Weights of a small transformer language model: vocabulary 8192, RMSNorm before and after each block.
MLP neurons of a small language model. Each row is named by its layer, matrix (gate and up: input weights; down: output weights) and neuron, and shows model dimensions 288-479. Each number is 500 + 25 x the weight over its row's rms, rounded and kept within 0 to 999. Numbers have three digits each. A neuron's up and down rows have the sign that makes its largest values positive.
After each neuron's rows, "fires on" lists the tokens most often at its 100 highest values on Wikipedia text that the model never trained on.

L2.gate431:469520508498488434543537498491509517486467475496521531494495512479502509500483486508486495540453515479484496553512509461455534470535476489514524486511461495445550485486538538469527522544490486461517563487495504543479496465494536504528500493515494492508484519485493466433487494508444509478537551496540451532464490466473506485480493503510495482533496527504433491500535490492492538525539468506552474515474492460483493473476528537453522528527498457545489520536473505483509453475515504497493531499505501526520492523484464544492548527510480489466513503442555502501450506503469504519
L2.up431:468533501545488451516505480490514513471538488471524510537505461533509498506476507470514557495461518464466510540512508476512513469511520474485500523513540471477485524447540527536554500515508521513509473512468524506471522472529520542506501536476527475495528511529489495513487474553482492504500502510544469497531511516486445533501473545475535512514482495482492523482461504458504553490520476521536456511486496497536475466513503524455527520468541444476512540505491501499448529551478466463498519460511512509511543545467487506509527509485484478496511512466502567510470530520469499480
L2.down431:520491477479513546494493545527500493461483565525506479496482472480482498464512546478481466488526487499480472494468460518547450521463531502518483529463484486516492449574485515491490506490511472507488506509510443486533505466517458508461517503469461463478521515471531478503537507523483525442484454528489519524503480531501548473510530513475514515464505488495474486499502503513466455503462532483466535499517519472488468512478526507507466513538472502527541531521519513502529481493511525464470457511491441480477482468510469522487446489505508533514496529562486464504507503460512503545
fires on: " at", " At", "At", " H", " Robert"

L2.gate423:520486481443483486532532463463479496460512455456531501475523475531505521498495501493485494490495499479498471534524484522518542457554478458470455518500497528517504516520477495493494514476500456447511498465512439546476485532506521471501508476503543510470557470515487479505433515506480482514492532448513539520528479500519463548514509508523542520465474470493483509506509535462497482506494506505482500522559478490544547496462509463461540454492515538492488507533467473479481500484504519507535484452492503481469530503513500518537490503509475504439499494501504520468510503499476480546
L2.up423:498441492504541513544529460468505520458543544508524513547560423460508478510493481477552515491513487474552493537553508439489470497457519493483505476494492466487497535512475486509537496528544511495513514467506491474459501526515465511492495521490500519529476486494496502472503496478510520500501540522477549495477478501517490513498538511467487516508525519488508524497500523543493493457472544493510476514502451543494526475498495487490515505494535499543489533468474509489555478470530493484510493503494523508477480507499512478512497504467474518456505492475481485492541485561476516555
L2.down423:460506530485509533466495481480493480557483517462487489486494504517504512481577511500476513523487530519504493485479453527507481504506513444510526526503491555504482469514518487514524498513480443544489485497515499502510433528479533504473524513483502492446512517498523514522472503521479502512507500486511459518472472449517527506524477466541524513510489499522482489528494471480478517484491426497505501509489504434461496504478498520483522518463446473480539511507532544502471484578473486573530481492524526511520527525469496517485499476519517476513512506506525533508458522506496505496
fires on: " f", "Th", " Th", " th", "F", "L"

L2.gate314:476547486516478507545494515509541484483506470499511494491436501483464492496497515496510493482510486464515539517459452522464539468464451520479495489502449497478462524479494519530493447507457509517476493530529527534506473516512501489488513521515498480474499487470454481510499513479536475511487513505467453498523500513503492502480535461458520471530515512454492526536491516459504470512475520514445525461456518479506483478509495507484501483532485540462513492497508532508504503519521540491509502483517502477457508533535509484500499485516510510476484449483489477501542504486510492470
L2.up314:465490467453458476450489478471532513510518538513469535523497486484510514486491543534511528485468465482488473493497480494482511490467507491499516509529514450516475476505519460490491502505492476507517515478502487482484461534534465535520515460546495506491479495499492515454502525523508546493492557471502538514485512531484513529478502457543478547537507469509509469490564502497495500498459472485516486462508481535463530493499527432512508496505500542510520539491490508488520538538504508537488508518499539504477520512487485476522512481492467518482488493530512546508497486518518488519
L2.down314:530497554519530505542525540517429494524495454490543475496487497485479468555489521488486474539482535530510517482465517491524511549528493504515502472472496530483492492532466518474529467483525468530499461515447506494527527486494545466522486485528537497502541493470482469548509459453502476514538499542480494488501466503498497458499486530480478479501540508496475523505477530449515498523558487507510496514517540507474507462513471550493512506523478510492516485507488517485479464476501520482508482504507522500528489527514502509486501542501497485454493524473472459510502510477512476462
fires on: ".", "o", "ard", "oe"

L2.gate247:527490537534456521489531472484521521522488528499495470490508458492506527490495500470496505517487512473485510499437454487512449524507507452522496519501499524463537504470438477491484527506508493496493493505474497448482537499515465526478528504573530494489512487498504506472486444532512500475469517476503483489528515498504498494483533481509535472510524529503501536485539523508522487517504542504485530506468497514488501559528482492494471500481523514518525511496494470475543469479480546459490511514519534504490504515478479546505473502486454489494507538545528511506530500474487500497
L2.up247:526494490517509470493480504489508526475445513492519481468506520510493500511543458495493471511485491484482537479467483470481494529511480496535546500497496546500471521512526486539503535485458533505489514497493535485517526469517511523488481496516523572499506497472477482513468491555482478565526490479503518547508478456525519479520497537509514509507466484502504502527516522463488446501517505480522492503532506555493531506545542484516530454490496509483485454513475507540487512535468510505533503522479537462493515487502530474549483471504541461530454510545474484466492508513503502483
L2.down247:460510510482508496509515501502512493495545478501473499510483501499508486473526504540534517512528481492472480569495496535496489492519506484495516461518519500492444473492466517491498516510465495481456482481484503472499523447525498496507548509499545480510459525483543489502486492519500489464516486534503490537507542497491530507467509537499479497495511531534481557490509498486526553523519460459476480495491481465468496476457513469529483534473465515484521538479523521496512480462520508485507540505522523506526494500489508481509526520465484519527558508479509497478542490525503509503
fires on: " Mo", " •", " near", " mo", " at", " to"

L2.gate794:478476517484533486534470478476511507470517456506501451473477466520504450498502495552481478531522543510492440513506505477499493480484535454507510475504458457468532513509489518503495530484481427513522464475451553505544521505521510494477503480495485557477483509520502504566531488478512480489438494518544496527502506476530491477491498478503513490494479482500458506533507532480516462552494509516486470521508516474486450541519533475455524536485539549479500496478514503482536533524530520498517542491483469534530498490453526498538469479477483477538534472511546493496512487463475498480
L2.up794:454510474525498476480467490522525461467485539488429497496513529470463496526552451474528502443520560553495486527508503538433497489477519545500524503464508493515439490501514504455506503489469494479465521501494569491463518489449535539513499509534492521480505536516506490517498514463535467504523496489484479503519468507508510509518529516476501470487518516501465489501463490455524485508497505472482499460524531496501516533452482493460483515523527505502527515531482429471488502502503549500490544560481508452473517530514488504517523544524559465488506496500503508492523466511513443468
L2.down794:476490495510479502487532498506494508496499475489500485516490568494510515501502514543484482511478526462492500462480480472548473525507449477514497473504511521483449545489462474511514518532466514491516491485452486483538474504493490489483523502448512487503466508483507514529496483492515533505497462470494479485469564464480481477484478489502496511487498514503538503517534501571508443482500482515495486505501487509504493428542483492507508459467441546491468487531476499549490487469537466504488482487498476498521530514476544510482514507528498481471461527481539476481522508471488496515
fires on: "n", "e", "in", "its", "el", "s"

L2.gate864:505508532544464541530525501500495460497514489517520493508514562485501473483490520463468518461526503504530524519522496486525453485515519515491500527526508510472556532449534473485483514459516492474470510489497455523492487515502498537517532507517490479496468537507537481533480484532516509517471512499486528514493492509466453439527496526486482506501525524476453527489493467471481512510516572468479484464517509514575497512519504520477480446518529487531536482470481487526481470511481519501483483467457478526491466521495526470539503482471534540514489500502476532513516470496532502480
L2.up864:525488528514512469517518471494442475513528491542480491467542487488476518508533526499543480454537487462465517496519474502461503498533488510531507453521491515510533514489493502474515525531501491481504476542561527470460482502534526491518483511484513499513520444461515477523497479484470469464465484488477562491519513519533538492512456519509487520484472456529516460528522534488471495527501505513469447520518479503539497474476497498492514500476486495541453507486501497484478539493493503509480507490520518494523500472528517502478534487437458487549515441493480498462497465485516529509
L2.down864:531467486470515510453498509491518536497478495500516496470475494477510473488493478515464542518508513509525490490503498478530512490443524495492490500495469505486518502477478477512478452461500516496467479448420475488534534494506482527431511457448518525517506478491480520471542525484480520529541513497474435473478455459508518524463564506522516507488541534494508528462489488533478504488552488489550507505500480515520474502486470443548501514528499514443526492533519488506480491443520521499476522505462478496452469512485509526465505508538491450467496500485519520507477479507501533511
fires on: "'", "able", "ble", "tic", "ball"

L2.gate876:560497455539478575496478524502551501470497492473486523494498496476514522526521535493516525493467487478471503497483487524506499546524530529524494495519467474493480490535494491511480484516499480471451497560497560495519551544474472525486483481466458456499503536544481492478474509477505488479523508501502439504506480505461512521522513483514518472476474539500492448483521501476514534518448553512480496496506499527509516511500502508489491553496499500476528483532500494519543526510489511496506517486432486451509481502461458519504484501495487465516448459496524535506498538509539496466
L2.up876:522467517529522516499464506519468469519477517473498551476535483484504478500462530521489502508500488479499513518501517481526514503508487460451498519488483499552507530526482511491450477488491484468535475501461499480500498485492498499510514488512538519507522518460516538533503504496506535493477489502494545485491534514487550486506501513505516460478503511485504472496478523503530483525513537522502460486516501486523486485498494457453469481501511511474487507502485512519524489489497465501540567518480487453474512529517473453529477483541514534479501511483464484505464502490540478493
L2.down876:497518447534493551461505534519533526504484474503501512548508478469539485498518500495483494464488499491478464446474477507530494508502506544507449452517471471525517483506512519480472456460526496504471487517515549523506490547530477479482500477467530481456491524479488494456469526454487550517493483504483428496489499485481492524499497472457517501464477504507474467486502486486526518519467519504454515516454487516455524510525525462506495517514498523488509450531495509502565480493491487455495499503485496503477482485491449532505478512478498463487488489498482522523512509486525505465
fires on: " more", " less", " very", " much", " so"

L2.gate1231:497499498526526493485483485444481478500511514508490527487514514487517519455522517448514524520530484473474529509463485518524467497483467525490486490462450566455514523435461501511469517511500490491471532511500525503479517481529492533503512459443466490535493494484520540469469470511556528502486515504459506502491499460501542471485516516483499526527536454480492507528485510502484459483468502516511486495500493481481479520529511523462521480449525492495513540520508466506531500505501530468492513533521500517486483494517540501485525492440519487461497522508518466499493489498508495553
L2.up1231:507505477490524510511491459453488471487486515503493474475470456521497489465517498440480489467485522443471525483500479460523483499466496496491528535470478535486495474504514559512489523509503469498448552490473516516489515476500494549509524475459506484507481487501488473476492491480527467525522482472438478459489515490502497448458520496437510542493496516552493488471466483488500462546511488520503489526494515511497490487467473463475516528496505501466491499504519488449482473505497545461498506523533524491483489495504489473502470482508546498486476466481445502519501517523509464511
L2.down1231:508447469526492459512518530543517528540487483513488497512478504481474481510540512527476466477482505521497513504493529523491522432526463463496472522507543515531482466550496538486490478475509539538545486463519501497483535510482507440473503509506539494504489486503476514529469528502520539439524494469558516482510509536465494513530509474485486477497508497560479483495502482528474503525522471514446529530485505497512547512503490451521524491515500484509478476478495509493492504502497477489494425452477497490509483464491510521502475510528476466502519537493494472475478551508474494486
fires on: "-", " price", "s", "n", "an", " cu"

L2.gate139:515491472481473534451564526484501516504477498494450480496503528561522483488544497510526523504499459504523495489481520520483466477478530489535540520496538470462489500489517496532515554472447480506457487535519478472490476561515488510508509510497519517530513529486479508474528502490508500498552475527541542509533495491530508557534551488488568518470499540521456501549484526474465524498538509522533547493499474472520478517522503516496525465516494479490487529478486495465493507535518480472554477527490561524502500527520493491495526508504487534485508537469477522479492484524503471537
L2.up139:508473500480547475476501488511526516549512457466468489469508525467519508481515515496458495504463461496503538525537494533473530495472513509546496473468524509528484501491497533501524523480466475511497464537518508540499487514512510503466502469535466524483452522539459452497513512496535510461509515486514497519499545507514530490563509499547513516465528497481510489541508509477517520483465521530514526504494488444575496480525510523534497525512481489489515496481491514488496490490498532481543540501485536521514533493503490543515496563514523487486550544514478512505514514483478503539
L2.down139:492501487507491516540508536498492475480503538527517478502479508470478537516475459528519533489495555519482466475484541496490475518562508477487464499525497488479515477497538475470447491509513529491466538464490457507503530518501479459537504566463548504493493485480537555492521500506462493517470486522508510517494447501468509508446484485455496510500466486492540481444516534509496472464487484503517499519524510546479516511498484477494477473487503523488500509483525517518531506491536484471489434502529462498498489476532519460511523468461508483478476484484530477500509472513464524461
fires on: " all", " Dar", " Ald", " Ell", " All", " Fre"

L2.gate1256:478475434485518485491525476481470545529502490483476454522512459481471495440543500488465511482542514523459548497534507474506491454530505488430538509497489503507517483534456452501519504498515518485496464494475483491467487484532561471513506505493475475476481509514465538461495501484516496501482475524492510491516496461494537544520518495515558490522488536486487524520493477481459511523440465495492530489505522480503523571490482511465562488543491526521475499512528529536490519491456527504513466531524558439530473486503513466502500541545533522537507501473487523495501455499492484472
L2.up1256:525505514495481540515537540521483449494487523495562492476525502465519504459476509474502488471549506502456511521483527529449522527459496483501524529511475504550484504488516493445520439475474516478498472431487507499544505506499499503510498512468488501518439511521513485492496561456505515519497483520520577498523487490489520502546498562490498450511530521493490481534499484464501511510527517512524513461500538483469484489494448477502497449519476521519486498496460507496483530519472457489460496531497465520490499538476493499520471464543496514509500522534461481504488491488524495527
L2.down1256:512482538492494532504485455498549485502494468501526466499526522508468507544504507495473484506473479499506464500518491485495493500518525517496508501511463473479554501524498528522525530510520453525503565495518523490497504498473507506500497499498521519501557508529481526521525473515536459515506487457503466496504489516527478514480515470527482499469489429545484486536509521527535467485508519480495502551521485493470495492491517494472512538496466521469540501483532494481539498483476523444540494476438490500496542501549503495489510527469498469477542519503522486436493541523487544417
fires on: ".", ",", " D"